Part of a small language model's weights.
Architecture: LayerNorm before each block, learned positions, biases, tied embeddings.
MLP neurons of a small language model. Each row is named by its layer, matrix (up: input weights) and neuron, and shows model dimensions 480-735. Each number is 128 + 32 x the weight over its row's rms, rounded and kept within 0 to 255. Numbers have three digits each.
After each neuron's rows, "fires after" lists the tokens most often just before its 100 highest values on Wikipedia text that the model never trained on.

L3.up2189:168092082153124107205196103142146098054121106106164172154055113115086119114163145125108145165164132132182164122147098138149097093140141153171098115118153188112110150156137055174097142142195160070138149070162122142105142111104217107132119056193127154128123167130097171095078117139139112121139146130124133097180109106181115093116099175147159158160124159059173141081119092163116156172142135123128161095196112100110127157087159123132095112190114113133188146168133120142134152143115135148116109157118081123137132144130147064097166127129125161094150106166115112183105134111197129114102186176135129121130125078144087141116183116153124101155058118073093125125067156142135169117126067136123142147180125150107107141127115167106173197109133164137104128046159104089170131117081150
fires after: " | ", ".", " ("

L3.up1769:120115146137092142077101104156064128138145100138122051146160157084126117105118118132158092155137137128153181177083160147132118072136116102128094105122117127111111141138130057112119119147138095107102110203141109136114127157134129123116113041113116139125120212115132191138135144090100156158169100118141097065165108102149077111118144186134160171141135138122142143109065111144096135160111100122163064075127074124121140062090137150129200100091150110140187147137101124139127185091150103072122147103106124147161163105134131161124176135128152125105129129148129148185131113109160117055080114143116173137144177082157142152084099175124135062098150128100074126137095134048115119110124144147102201162195139084151100169189137131150175145125125112167082165147135112085165139131149128
fires after: " | ", "0", "\n", "2", "1"

L3.up830:154148153154094113090239122169089113139126106092128119120118136109145171089100200126104085113097154115141143114168141113196117088145166178133141089103099168083103109135137083144157167203167154142143111109159167157102130153109153153106126062144144123149110156098110135123088179146148197149112102102136090100164121109135073143081125150108112171117162107104141146126081127119121069139125087044134053080131047131144136119190144134138129068089182105123179175118115125165154191153148088127098117152121115130143180130152155145143140110094102065099159138124099112207151116138175124074146116101147105166113135107133135111121151147115087048110078111127022122114101204145146092142145124099112122104134109144150100148101132074109161129101108149188133151115177173069145119136121111
fires after: " | ", ".", "; "

L3.up1890:094160141053126161119095156134130145089129153154105090173091166096105089195127140133183085081078063120071104140125154123123143091107130184096100164163111139124129081138135118156097131124182108102146124073098116121131121182175126126145130129103137119180167127165149190143119149113205080097152112124122146105145113096165129113100110113149079138141178147125129117095101147162104157173111126133151069118091132112144144107153115146094165093153183119132134158151163104116122184121077164118085153097128083116112067125145142130155132120157160147100123189176147083142090170098163180136180117125155145076124154091189172112107110110093204172120113119140144134095074156109155107110084134163138122141114142132106132176145106169149106141135111140138162143126094177125111138143074154
fires after: "1", "2", "| ", "\n", "\""

L3.up2436:161133136157175110122122151167108062092085104077102189182125197130125141117158181115143112108066145150103180098156109125101137142183104110129111069100141127109135084136121086183145152158120126149134098144110169107155104113139155170054144077124093130110153156126134144107067140129196115106146119125152116058166097098109138159151131132137078166137132146135138105124163128128141097156137121081164110090125144097114089139161127105129167078142173127165146109173111194082161127159156114145129161141088174131145126170088125144158167143171137076165146150160093144174133137153117074039090134165115154095129148063116127153140156090115086120172103152114094096110139227083152085111105143135123179175118093178080119125117064159131166171144139138168115160106145150105140162065100105
fires after: "; ", " | ", " (", "2", "1", "\n"

L3.up3006:142148140111119148133090171159171130103132105114169098164130143103170122120099130130131155084183154103105141128141132146150105090066148148080097121149143131111123076142130083123099149163136113097127160110165126134092085197129141133139226097167112111137124172154142127138139100151146086149139074175111109068078119106117080126154108094121111104146104178099089092082102076199124096122132087115093131147177137091121120120126178164145157119127115058113169167124120109157100160217156062106084162130071145175172093149160115113173059134152152117107069129184049123132130133106083137098101127120137182099118130144099123154137146156185179096125149119102117137115113148116141114080140151110191101129178144096113155132100080130118096185121069166147120137152103108119166165136080113
fires after: "\n\n", "=", "\n"

L3.up699:062155103069129079161102189103169122120102135173115106140176190162141153137136130114180152058067077187097098134113112165099158096119140139112084093093123114142120113144138091151172171102165077132141106123100130137207071077143122158127148133151066081110177217153091122118094100137124105139173109102142147136113098079142153163124137119161124204157176183145109106110091123090120146119121148103133093096081124083084130160085112171130164082131151081167175057133115152115193132121152122164114165110072128088127166173165156156174170147125124141161134145151097181139120146159143136094108115155122216144148095069116170136128112116098109099102084123142071102120106134116141077141121120146152133150154134104121158195097127150089158138173083075186119073111112162119130194127157128
fires after: "2", "1", "3", "0", "12", "11"

L3.up586:102197123146145123133099112179154097148132198146136102143158190115128139140120136106149181111160139082095162148123114106158117092151095144070091135075073182114136140139107134154152121128114120120129093110093152164169121141164125134133132160120146151136076100150157104112103142200126190105100113174168117022147111116138135147120137141115117122159165150090185061053136172105111121178109148131115067120142144119142107120112127084043134148088133056142175117167135117136108170144146160143116184124162057134102136154165096124200128070113140118133138150159120123111093121088151086101125102137121156151146189088154094180078168131165164110043205151116166148109129193131178167168107106162194151171132101113133196175152078131163132164124076084111134131106127135149097128089146129
fires after: "| ", " | ", "2", "|  | ", "\n", " |"

L3.up2232:164132134158119145128142132217068185052158160139179138148103226111130188123101118178119218146123085068159136136142122161161114090153131158154118062074161185156125106151120046101082203110161078113140112041108140170174094102168155122070148155116169068119151092133158133183154079145100152168149125115163115196132077108092130135161118108145130127160139102101126130063159163119115159128102116107085135139176156133163180144136168115156133130130139137079124153171130108116102171075146110157124105145157106122137077202160065126160145161138076132086140093186118127098110158137184143127158177175142122166156077125109122157120134113127143124091102144074132109107078147092132136149130032090103165144145118101102126116120157172135138131134144130110082098079132098050173172118072176
fires after: " | ", "0", "% | "

L3.up3570:168145115128124077098185100133225128098089097139090138152092124123147167095183148163097116102124088116148187082171117164139136063137134168109083131070151183163060137150139103167103133151127149167117140148197166099171123084126168091133108126078134094112107176100139174127068176145185132157144102126075098085204149099088082177141109102153094210136151111111145121103130115131130124170178078134137125132131135126142117079126121139130173124103165146144095118165129174169087183127165143127067132139124115173222156154153138176115190127123102141140154130166097110190164129113112108094105095167139093094141137114102164111131134130139078041126124158147162084140106169158129167142106136121105147159133108135111145175074085132126100150104106066149164084077094111083156081120141107
fires after: " (", " | ", "i (", ") ("

L3.up2205:124144136138162100129168124146166028153142081140059087121122147095107120094185089099141199120145133090136117054169116120115101096096146097090075165077100131089148090165107127123151136126161115113115156121119155149153057192148155160103168006142128107119119104110147146136102150179118113141117079212157135095104097094122094148170078129129119148119101153119104147108098119158097097159106123148127199110140181120161056118141075158128161088172080070157110099110150108122113137179125117141124163088090142149158109169155158084150139084122152139144073106202153135129142155094179151104094134114112192112147121102145160165160153104162137087131135123145125135113119170118109097118082118131189104171127127144076148188143114128170123148124073130145156128138110107118103161105134122
fires after: "2", "1", "| "

L3.up3428:155152146119087107150135179163164153123134101123149145102081129158194140102145135132152155110135098132124134156154155103119116094084128142111133074122066109150153111177131138146123136132135122102098193066188117158147105150172170144107098130136121110119180171153157139125104099107154110107126108194122134131118109114171129120130194153107093075112120141105125096133148156095157126144042117104147158091098169080148120092163064149066132074165112146126145122121161032136119168195121122151123147153102162144154149195144140204130019121107150167126114161138063113198150138203162132085142154125131143148159166156115107140143134106140112101152109079153150162122157119133141181104061118138202145148131136150198167133113051187104132155099101148143056122097053094115078163103090123
fires after: "\n", "\n\n", "2", "1"

L3.up1128:224063111119084165167142115165143165103095100096162146157063140136177143113143081135114132132078172075118169111128068125136114109103136110124128071085136195132133094198134092152111180136152127128144124061130118153148081125090192133125147105138136105138141139176148150136141102155115136165182083114141137160144070094114113166140131173146144168156197143078136154079082153129138068165140093107135112139101125096147161147134152127147118092073113061115128118166124159154084145127160130147072151125130129141122137198152108102134117132150117106111165107173121142132181137101161166093106138166152095143118111135119107138120178106125070094164129164129077158105073162132153143138127128133142178156111086162146119143069133153121128173121087102153107139119156117054193189126132149
fires after: " | ", "0", "4"

L3.up470:055102147106171096148075189176076070147116149123054128127112090151120131125070122146142153119172193088127121123133168136155154134147146097089120144143101159132112099133126137139164138147152087120152120068161103167140118171121164165103149146182158119156117086123079102107129138164149130102111117144111085075139117103098094173094115118122094129158153175142136086090145164164097131109083133103166103154122186085174117148165163167154152124140113099139119076162126142140157145127137127126096180143173103127100061132139185064152080111214161120118086113194126131097147127142181148141093134143164188125103101118144095115127122137142140163115146123140110125116153177116177145113143127172179154127165049157081133154098133171117138171139169125120162125094093093152147128120128149
fires after: "| ", "\n", " | "

L3.up3195:117071153097072104174155133141151136167114124170079085092154128168113121109060092154124165065162137110098175099145177111118138067153132106086083118121141136096089120149091121113145135093110059104092141123093078130160154153125147164048172112083142115076155113162121105172097142115144185092118148176083040110124100109116166115099142116135138180120146148115133102124141142068070078113103151147154108200081152141146124113116212130123184126128150109146111099148139163138138132163131124096099166153133149087152164086169117173162110089170169104146157153166128184105154186127141123092091151151104163118134173166146087134175114110140111096083073136097040108117071149110157156116092100148129136186127119149089137132156129165121181182118123108153120139142140085121141140123111140
fires after: "\n", "\n\n", "==="

L3.up2730:094116109093161110167138058179118116139142122128085096136139133147142146129112131085158142172162131097088158109165167117138121087144165111068033072097073122134115189137130117143131114184124106105150141113148168151159095142096141124098141119139118117117101161119188161122095127086120113127150139173100083111115103095141131154114098099120127118168119173163096100142112140132100125107062122099071100130130117117121124186171091203131117073135137148146133125158150151113115138087121098108087171084105092114203140117136182167173133113143126098106091095145163202130107108140147173093077115143129196146108177165158135120121158095126113076081104095124098175123183107046096119103108129138133147187159083070113140198122088146145117164112148119122123111149107108130151130139184132
fires after: "\n", "\n\n"

L3.up920:110146135161093080115105153139145174107107162135090105111067141128122133129170130093186125080141109130133168107150118121169126089106122117134077152148100215123130104150173157159170150172151147169092140141103169107113139209104159165126133137079096133141112192110181175143087128111165139082109143139140078043171103101157083140148096120135130155101091135156131123099147138109151145180173146114109089138162193135109112130118131128137158113109151052158091156129161087126104118133105142120102146145154059168156156107168081121100120088120128104158163117202132161127160082126157138133116171144138130138159176151142123147112133134163110132129141181099115133120076215111242117142123104123159145143100115177163175139110079197143153155082096121084120169126176096117089144121173139
fires after: " | ", ".", "| ", "|---|---|---|---|", " | Total |", " |"

L3.up958:145160072176149157148134181147116177129108139176146089151125118115092105161138091151184153068086110144178127057106093159141107136140097165136059164045148185125111083155145141168118118130133102095123108112107166136122178140124195149067123094148108119145097181142126148150156122130103159107114137129127099157124098083123076195145110130125171214155189077127133153079138165119108104149130102142117102140148149116141153090113140118145130124168163070114194108154129125079076189145134102155116074100153087140133091159142136121125137147105098122177187094133073056172094195121165175107084130223132072144139104076135151157167157115152094068098128180086086102113061138110116135147144114099138140167156117151149115166099121132049162118137088108138142172113152119089149144111113136
fires after: " | ", ".", "0", "-"

L3.up673:123152129116132116115135157178126106108142131147054070147074203157146079105140113130147134114142076140130172152149134155127097167110102107086078135140099116166103105176152081153150163141122061064126101111143075101193098177127168137162161132092186131139155120095115123138123083167098100164161090135165124136107057068153065104101215130149113097200148136152162106091117138149107141120100154158116133164115147104157077115161137106133126102157136066137094099117120098152161111166147137136107120116126196199147079194142110146152091105190128193123097113148127078085145131181243151138160142116135128127132106088150150090134131105135114101108159111145118163104109159112172177138135076119164109186134166135092121139157096160100149179118079104081146105098128123071135133098079126
fires after: "2", "1"

L3.up2790:173132095149146181155131180121156074112134158158110120125148144179143127131078152157149118145135053116134126119087049184159102157163095071154107152097060157113116101142178066142147110141165129062128127119123158063176086088126143163083130108149131104170105123134219146113103137083117125151145092160175145154208100104152089142099226136127115104150170103091105127078117105137085144106093213129063185075101178100139124127134122136098100076107117053131153126123107099113114153127130085120123123099091067120119157175155137117128152019146079091164066126148130152169140166146176104172109102159129145197114126140150147168129171125185116087162155103118151167094126159096175136115151100127147094153133147100085165167068129177111144167154080151101105138047054078146111107092092161
fires after: "1", ".", "-", ":", ","

L3.up254:100173145143185177183128187116181096125128181139109122104124158077122123104179160127085119119090122132125126103105158141070088124108086172097078135078118097171157092145106082179076131155129075192082123070138188140149125177088145181152152072156126099182156120128130153106117110091135089140117125138086096164155087131115111138160118197129101072201141139131099106105117187104092095164114135141151094131155119089178103126178064165041147078170141108127176144137139103146146154084113158187129136158118121079068132137129136179131134106174129142143114116132093133122137141122186098147094126130149145126140124141101128153120116150089161162097155139159173178094133167137115074095095154155169115200160157083149124148146080175115141145129074102153097183061154108125154124155146127
fires after: "\n", "- ", "| ", "|"

L3.up191:099076145107104119111138106098122123141106103199114128152139210117134140108131163155132149079137151176141105115120115099146126094106123147073106101166093092136144115151108103109170133160118095078071089148181141146102086182126157142163155073169157103129157135103105130168099164146160064147108134164133047125142114094131124152125132164147119086172148169096152160132120150118150114119104125090158139040114147117157078135187132140098192126195094145143195144096147084098107174177114144091084171135100170106142167160133131146150158078142100152152116164154132153189113122143152119106157134092104174141199171111097090131180139139057075083076099042123068151108120157143137108156107104111169183203152124093171136151125084114098119183145138122163136165173122132123145124134121133
fires after: "\n", "\n\n", "1", ".", "=="

L3.up3116:090098160119126147164120166152202088174101098178144110088157186195199065090130126141064123126105151158088175099123194143092100143068128143101100134110146065151136084141141096121096119201126066082099122090147078189103152165102162173095124079148150150123175090108110164181117105083082132119142122177086064142117131086103111189144150179137072138124165162112081182140120086130128099107098154082119094102085123079140143173161129162062155091144147139157133145086122120131080133152186110176096139153100117141133130109118152175165025147156123076062079113157102172108119158158159157084152131139118209119164154143133076133153137153148091091171122076143134119111128184141159075102122158081209138142114166131161159122132077092076131167150043092129137137109132161145195087131091139
fires after: "\n", "\n\n"

L3.up1749:099143089114099115152150135234177140128130177153148094124093151129129114134118128149128111102100107086078175167131139165136125109078086154063135119118135165097095144171130116120175155160136026105093123091120153112121169150092151141105161112117151100147132177163139193157039157150132125147164143113128110121179101079164075132141128140188110122138132156065143139114130127172120065154126112147147099167134105109162180105103103115111126111118116049109161130125131165162107151159128124111115134128179162136155091103154150101151101145149096134103117138153121117165117103139133164073110094166200127104124157106149103144167167148141148086097115155104124124089117133173131167125133114156153181169143148117137167138111078155115154217108165109141154132103134103128185095084131175
fires after: "\n", "2", " |", "1", "| ", "|"

L3.up1727:113155146093160134162155086160152129078111127069111116112106120140129151137115176139121053120138144165133096085114122139137131104121219142142161064084116096122138084142105084144136146155162132102106132109162177147172049136084155128164125101148164128153089088106107148116122140150148109114158096098097147138160126091101095160137101095074051154182087211124136110116140144207158128098109153100106094090124115031086158179118126171098152117146129082142163071111100101085124129139142102134153255118148113114099111154127160102170131141131113122119128127169109140095211103080155130149122116155158144148149208151136135110167112157128116136105146149183103125127225161123119068003110157172197151114089106104119140143066143117172052134165135134109100133136088158103136131119096110
fires after: "\n\n", "\n", "."

L3.up452:136161138173159109150100148164085167099144170184075141089152125153102144157103126102111161135095118083161127079122151109138126136141163125137110103067136101147067111203113104130134125134139153101115154107168111147171109155125179136107158111166143114163106161104111071144124113068122106131161048168145123094158096091195116124111112125115115136116132133096143116065148144080122134146114110150105136158147145054133096084140143173143117078164126135132171098171102128092121146071167155164144166127079134135077109139157073105118133111126122118067160131191145085156159135155195137128106160185173121163090049055163098140148136113173102132101092117138112131097123219115152035084103102153171090159087176140076161138158106112145077129130105122119122126109143100080151111087110079
fires after: "–", "-", "1", ", ", ","

L3.up3357:132122139097147144185149143189143094157118141147094068123128172155106162067107132113154136122102132145146161131092153110147122150112105143046066102149099119080111110159131053106155145110106070092148110115161065099136110167106140158104195106110129124167129113085048125113083124102081106042173125111056092115128099112113128196132148157164102122091097128133149114105114108175110063119129142102179066100113147112110063107194170153119113031165099095147170063169137130101145114156141113099090130151177145134146103122144163182165078097161123145139081126118075162133116120125170152154089128115125202156106146115154126151117114125120182099117084128115182187104090187122117122122117107122180154204195143148129136157119090142093124158115143092145163165110146119143185104139111117
fires after: "\n"

L3.up1555:106179144083140045134117112142110193076194129136080140158001154152125131162138135153187168112078121158113124127106131139125137175092150135084135084176137119147077122158081136170210099074137101114146082161123185089176124147130131205137147122109125105157127142134130157143145125112152105104120089117118184033139127115127138159140131077083090137133178197134124125136158130159084107118137141135125113091154136112132110128117142094135160079088115094133195095161161114057122148106175136117174184160107131151170074117148132162117138142145141147139084172195147078140183129108178146098178075198175114140103193126128173154127111151136157181105156156156157084131135120107151092086123115157100053102107116190078151174170134150146136096143133179130131161161067107098124173098130155
fires after: "1", " ", " | W "

L3.up856:113157128147131107107078150152121149109082122162103143164112142128108090115138138101156124086134098065166062154128091108129148146105138121189157134108129147167164162146129108168115149162136108148165086109184101186166113124129175164116151131154101114186161167080130113098148133062105076120151098084144109092193098112093118109123123097083118091157082116093141096097134145095152083144098080146084161093147164104134131162150105146159161016145052128089166134167227128143133172074118123135158139094124143105158133095118125143132122131143133111126147162151181102159157123135216148118146122133160136124098128076108085105135154041185181161133114170145149107102144154077109126076088133126140119147111129118125139134146130152145117180105107120105079089077152132136164118110124134
fires after: "–", " to ", "% were", "-"

L3.up3431:147163102118115120166212145158181052123101056154158084101090163146155142128156144151130131146080107139105221102201095191139112133140119156114092042078171124165074114140139139163090103124164151090114163120168110103181102120129138115141139115095109120134154107080121130171064091077140115121123113112177152121179085093151125149145114143106058144148139117053120177159082094135123112155155126157180159103148129117093107187149156112122124085145135102118113135132128171106135113139162044138149174101129172130117135112135097137125161182134122084114155102115166067168111151115136137091131088160123127180146130021158083146124154069142101096112114091101158083110140129058157150081105090161111122156105134163159108121186150155110166142112138118108093145020129136098194143095067108
fires after: "1", " (", "2", " to ", " from ", "0"

L3.up284:114193131129138098127112182152173172116093113178093156104157150132157122134134129140133164098092119140108143067162148146142174086180121139012092129141064123166069120150086082148122143107200098102108133094112121137176147159137133151099091120167132134108155147135208128192135135151136176155109089119140099091194113107130126113090112105164121073159119123113132057122142123132097136175140136114036117119103165108169153125125109128129138109113130091092131122168111153117094145172128115176093111104162141083079093102162169184156159118154126058168119192142108152136143153116179098133162073152133110107143146114111129137076155148174174108119177121112136103096116128136173059168164081096168097147150121099137136162115055153107116171106084120127184185137134102111077080087059087
fires after: "| ", "|", " | Athlete", " | "

L3.up3256:079130146139118118182164098184108123125102053108140141115111156114106141105155154160154138130109153096131168102160111110159036156099158164170093136133121178110154105191166092141101088116163137076093154104156138164121136128111117146080104091119098131115149169136173108146160119187151126106168103111113102063144114090145177116094116170136166191103197162104159117121128134151122173142120146132081103158158071122161111143122132148103148075144105128124154148152140149111157165172162149123103096086107111160159122112139134100133132112146166113110163137175117161166115159159186123146112178166125137126235106109157104103144126115121065084140083078136111130099075155130113123207116118125116131174141162160205111141121114133134090135095103154134118139095131149174145184170118148
fires after: ".", " | ", ":", "0", "5"

L3.up289:150175089127098127159174135172091123170094125107080088127143150153090136047048109125109108122129122144103177099102144093136038146121166124143113124120129145089177109157116131111143162115118095098137106159189073092179071105105144162123146059164112113171087151113135173123110120158150057186155083108165122115140116098123047082112167150118147177124114140130099121089077128140132143122124200190103130123184173104167069182144142185133159128064167124129120057102144150101170146174158146149130148174114139166176157133142135163121119112129113124109112136160143159118176143089136161162119115170148138159097097118111104137129118171110117054120115130134099165114149183135175149090147132142089127140133185100083142111194123172159104142148105124177081098088118088127171133129072160
fires after: "\n", "0", "2", "3", ".", "4"

L3.up591:084116116093091116182118122125072145087106219173120082168114144160147133122105134134210108143148166171114155144114092141117178147128108108084092121128112148097132125151105162208134125121151094116119120141095136176216154112112148159102101142139097157189121173190103116135088133136202175112105125179155128095089114119166095199083119137157149140104177151154158090062142122138127104147063129127132100158138139129158045171121117121099109126142187123132139100133092143110109133142195149158040146129159091147123136153141167086160138118144113161119117117158084115114137139140150142053086119205129145099140121100182121141121147138142086072162199097122080116124103149132127125157081098113156165136157190108136157091142138151145116149153131133214108132072135128092122165124074182
fires after: "2", "1", "\n", "997"

L3.up481:109131048126109150131126152141172116080133159116126129131074165105081096155136156144158156116126095136155165103123086137168151129195103092125121105115163159140155145142135148161102153140147095066189145140165149145174174167184199142167102082152097110167193138061090165141094134112125106143083096125142144086133127120147153167157093131163113153092203074117076111116126124156104088112104120084194112080068125138119089107170032108142121124133210189100190127168158109123116218131169100099100142102082120114146155152113143122139178164129123137123196161166138119133123107142144143087128080167100096121139129045170078103158109034042098126151094137117134129134116155140089122132050155127069075138121115139124096175115123095183170138186138096206101092127159044153192130079081130
fires after: "1", "2", " (", ", ", "4"

L3.up790:206104103119069121135158109228082211076193152105175107133130172107137144204101109150112138137149103037122157136134094125162145141107095124161127039145171203085101110162141131102091186120139142152130119110142092172171126140121179115071163123097152102143146092134137177136151123137131142158157139109171128157139069087122144123148131166165150159158104111100124162082108125108100138168156154081059147142138170107168126144118147119115145128088169085128082155095117162165108157124176123086103087175144110142174081188155075116117177113120092115125156097148121128133127191136150172183148151186149163156154096107158126140109155144167163055116151149095098135118069105096184156214104069141111145147147105100136153100108139156115140175107165113070121095090180120064183136097102163
fires after: " | ", ".", "0", "+", "; "

L3.up2239:105093137118155187178132119158067156118147186154074081144180123129099200062144110130149120102134092142141145096101107064117066157084146124133108114128128140165084093192140067177109170161132125091138104086126117153182054178096160166115226102132149133143096174116136108110108110175081191134127081116112109092149104063058123131096169121125158129137158148103148065073136115145129082143158131091172155174113129088118059149182156158193156128093165070144078124163091130133138172096123137116072134095132150144138110206154144118146124124152073098120108128195124148109119116131154131147093143138116101157106063105122089140139125118175102040185138090144080171111114170150173092092118140157169153132142140129084173106141113152133090154144099070125137134083114161146173180140128109
fires after: "\n", "- Gr", "\n\n", "| "

L3.up2685:123193113128115157159080176137169093134153155153098120112124123105090126163082123154145111126130156091090111121107103163155089146104134170109148154190092155105175087204143116170131141161128088089129134114132128103146131142095120124143176160093135087156166139175123140118052140084139150118123054144173100058108080055127067168126134134187131131169204198160119101086135157149108138135103131117090099096117103052198107139121135170134167128193120096158123053168132127120131128128175124085099176108148123145126136129133137072119121072158082131141078113193079089111108175122155195135130124130172168123118068056165119144125128108170131093119149149138099143095073244145174149100109114122179178142183135141081177153139093142096118178181106131098153128159134153123117161123126132
fires after: "| ", "\n"

L3.up2821:157139081138077134138121111108086128119128145138166109197101159147107139099187143099098146123160091083141122129171139101159126115067116115126105091063160186138122117145169126123175150127141138162169192171173123137149113120118133138034116101108103146135165164113125125116068120135162151123129108074103094068196103119137055125095131140169120167187049133142143093118122078114098142135106078065152125055147138095069136142157135166111142075129119067094127132088141145155118138114153137086103131129154080154149138153146060084172130138121145084155182112148081141184117093099140182100081121166110181137136135132152078134140147166112125116145121157110086078128099175093142173166092144148155137120159105184157130167127129148128154180146075104017116065111115122150163127106144124
fires after: "\n", " |", " | Total |", "|---|---|---|---|---|---|"

L3.up2082:115115107168189099125149134132060165136164147144075105125155123083145164127163146139149125119136089096115126111162121128107120115054158109109149111135096178127143143164084105120162193161144095076134135110110170144161096145056175159117179114132198095165168120097140101170111100155091128119123078118148080117118111075125072143166106129155138068134160188142160139061153124173150081131098099125119105121148107083147165169149131163111135086168153049088159109210149199103133117109170121128080167133114171117123092140144143133194125050170125087122131069150082113142125124194227164107145087153185150168138091053153111167123130158131119109119119175113105162108111174113094135119036091178182167140165139132074127171176092125126132198156139118100120107082130115105121159128134148
fires after: "\n", "\n\n"

L3.up1933:089145098132125140156110150130162087097136122163126093109175183212150189176137143116105094130123075158090132093092083211167087167113151143121079119113070111138111115198151149136133139140162142095117189166129160168200089121168186136119183100136110132167144134137148082135125100100101113170144121109154180132090071061069110163164181110192115171170187168105116114114147144128113136100114148080118155156092160053127095084110080167121135118170081083151157042131115199114162148141201128154134202152093187122113163174157107150195097044136136146192099130186125133131141185141129131059118182199150194135117093149084144120114129140142090101182131108120123132078116153136117154136156128118166083169141164119121176114134135133155130123202120117093137067090162136096113132050131105
fires after: "2", "1", "011"

L3.up2782:082128138113138126190105130186135174114119141094099113161035155132107176091185155126159093118077163115093128064120119212099157162114162114115117113128073073125139110169131062134185167132107095143094112091133149098144078138083118105147142211078156134114128135112101103123097140086128078159158084128106190157155107108028121143146132128189113124172146157136109093098099122141095149144126108059094093134190147073145105117130173156145149135192114139080140128148134133093113131169159117119129211117073158189120135161129127124154147127183076094175087081183064142103168124124174111094130194178175166112157098092182129159098110098153135040132072083142142144125123126153149143088139144149176134168154154083147136101074131150140071116098102135127089101102142125104189079148091094
fires after: "\n"

L3.up1116:117165142121159112192093120093138089110096153101095088159105172190122138084137093118164098165095121159179136154130140122132077109108122090118117127138085120124164118149133109129121189084121099074081151149152142183098087126066107133180117046216123111167129216139127169100114192140124089148080128154114128143134110098148032159106116143143052128166106158142129097088131158155106142094054156127096117072111153101136077144141152175108195063121088157091115093113125075106144180183102148096163188136151169155138111129140187164179056141137101129143031176138153090148162115162167101136137162119173091143113200128121149143106099135123171168132129044150068211146127105189138093072110152138154132125147106128163151151172096160118084150104182134119073148132117137124124085139144134
fires after: "\n", "1", "\n\n", "2"

L3.up415:179107088103113127131163099134146159136109065149117197146114115128135143127111095152140080143097131079148169115116117110178145102140119165118094131108130176083084124166124117190142139132152130116109095109150151149152179164131168145120135109156132113125088147127121162174046123145122110112185128158136116068107092093141100156154061117147100153153167138068191096132135141131108114127149100114123173103167167132109130099131128123089085084139150139212101136152122159102086172164158095163071096140196088134143101086159112100098160179125097097134140165161116102136111152136149102131140140238150071163116168114103107139144202152131087139130174169067060112133072129123152129183134112143075107138156124142133132165111068112151167131099077150104157136114097112166181167159065145
fires after: " | ", "82", "."

L3.up106:115106134157122140173090112173100132148119099150152188147057129084131183080144146147143122145123123085158158106120056127119093134114165129165124144119160222175155094183141129166141150096136131118106118083130175121129092120111090173081174115117114120124108132119097152095149129140130144176117119098110112112112105085158131124158130114159162198098150151062142127124137132133151111137172114093062115133146095106170098080122136168112112088129185106093171153109101128132128162137181151127139130087131110165168164160130126070131105176123085125128149116198068091146154155134166137137136185167119133164197099103151046114115167133134082068135077167090069135134073181101168146098134141130095174150133141152177119103095107171122102190112105113123118140104117057163166184126120149
fires after: ".", " | ", "; ", " (", "|---|---|---|---|---|---|"

L3.up262:078124030068072115130102135127142102116112119189103187109119133130116068121128123153170129091112159082148146099170151115120127148108155188109071106158113152062067127168132064184156128139112101108179160141158150128187169199179116154117142073139114112137151192127117116121075119135155127088159160094161092114186139128117196126122124132199113191101161101104165076101125164118104076136104082144153163180139118114195120144149115160168138053130153133141128166141099165113115144187102116115122134113137165122103150111132161158135135161109115139114141150168103129157107147191160107133178140130101174142113190136136152166124122095077075124122110112102090109116077139121098109160097125120131124129133113108115116118157118130104168205151148099125089147072081156107152136165115114
fires after: "\n", "."

L3.up3233:136076082143090099164083160181134131117132158083153127124141169141116124099117140090104158136121143093102123185138173154138128102107103147067134098119132173179047161114127134176053112119141137130133122135138104147226125112196200120092094091118172090099107135088147103133168145136116194137161086134116117119176137132101106157113115077154072175128204100137137090098151121113110071139148124155133143133150128119134187136168126137087156120146163111102143128186147168156098221206154063118106149107145136140176153158136118155125129161158111113137161120144115162135128094108094160072065108119163156156114119139128145126139158097128107083148107159113044155148111097161127186117066125137125101137135117163109120146084070150107182168161107056123138108090053127090133136104106105
fires after: " (", "i (", "s (", "a (", "en (", "er ("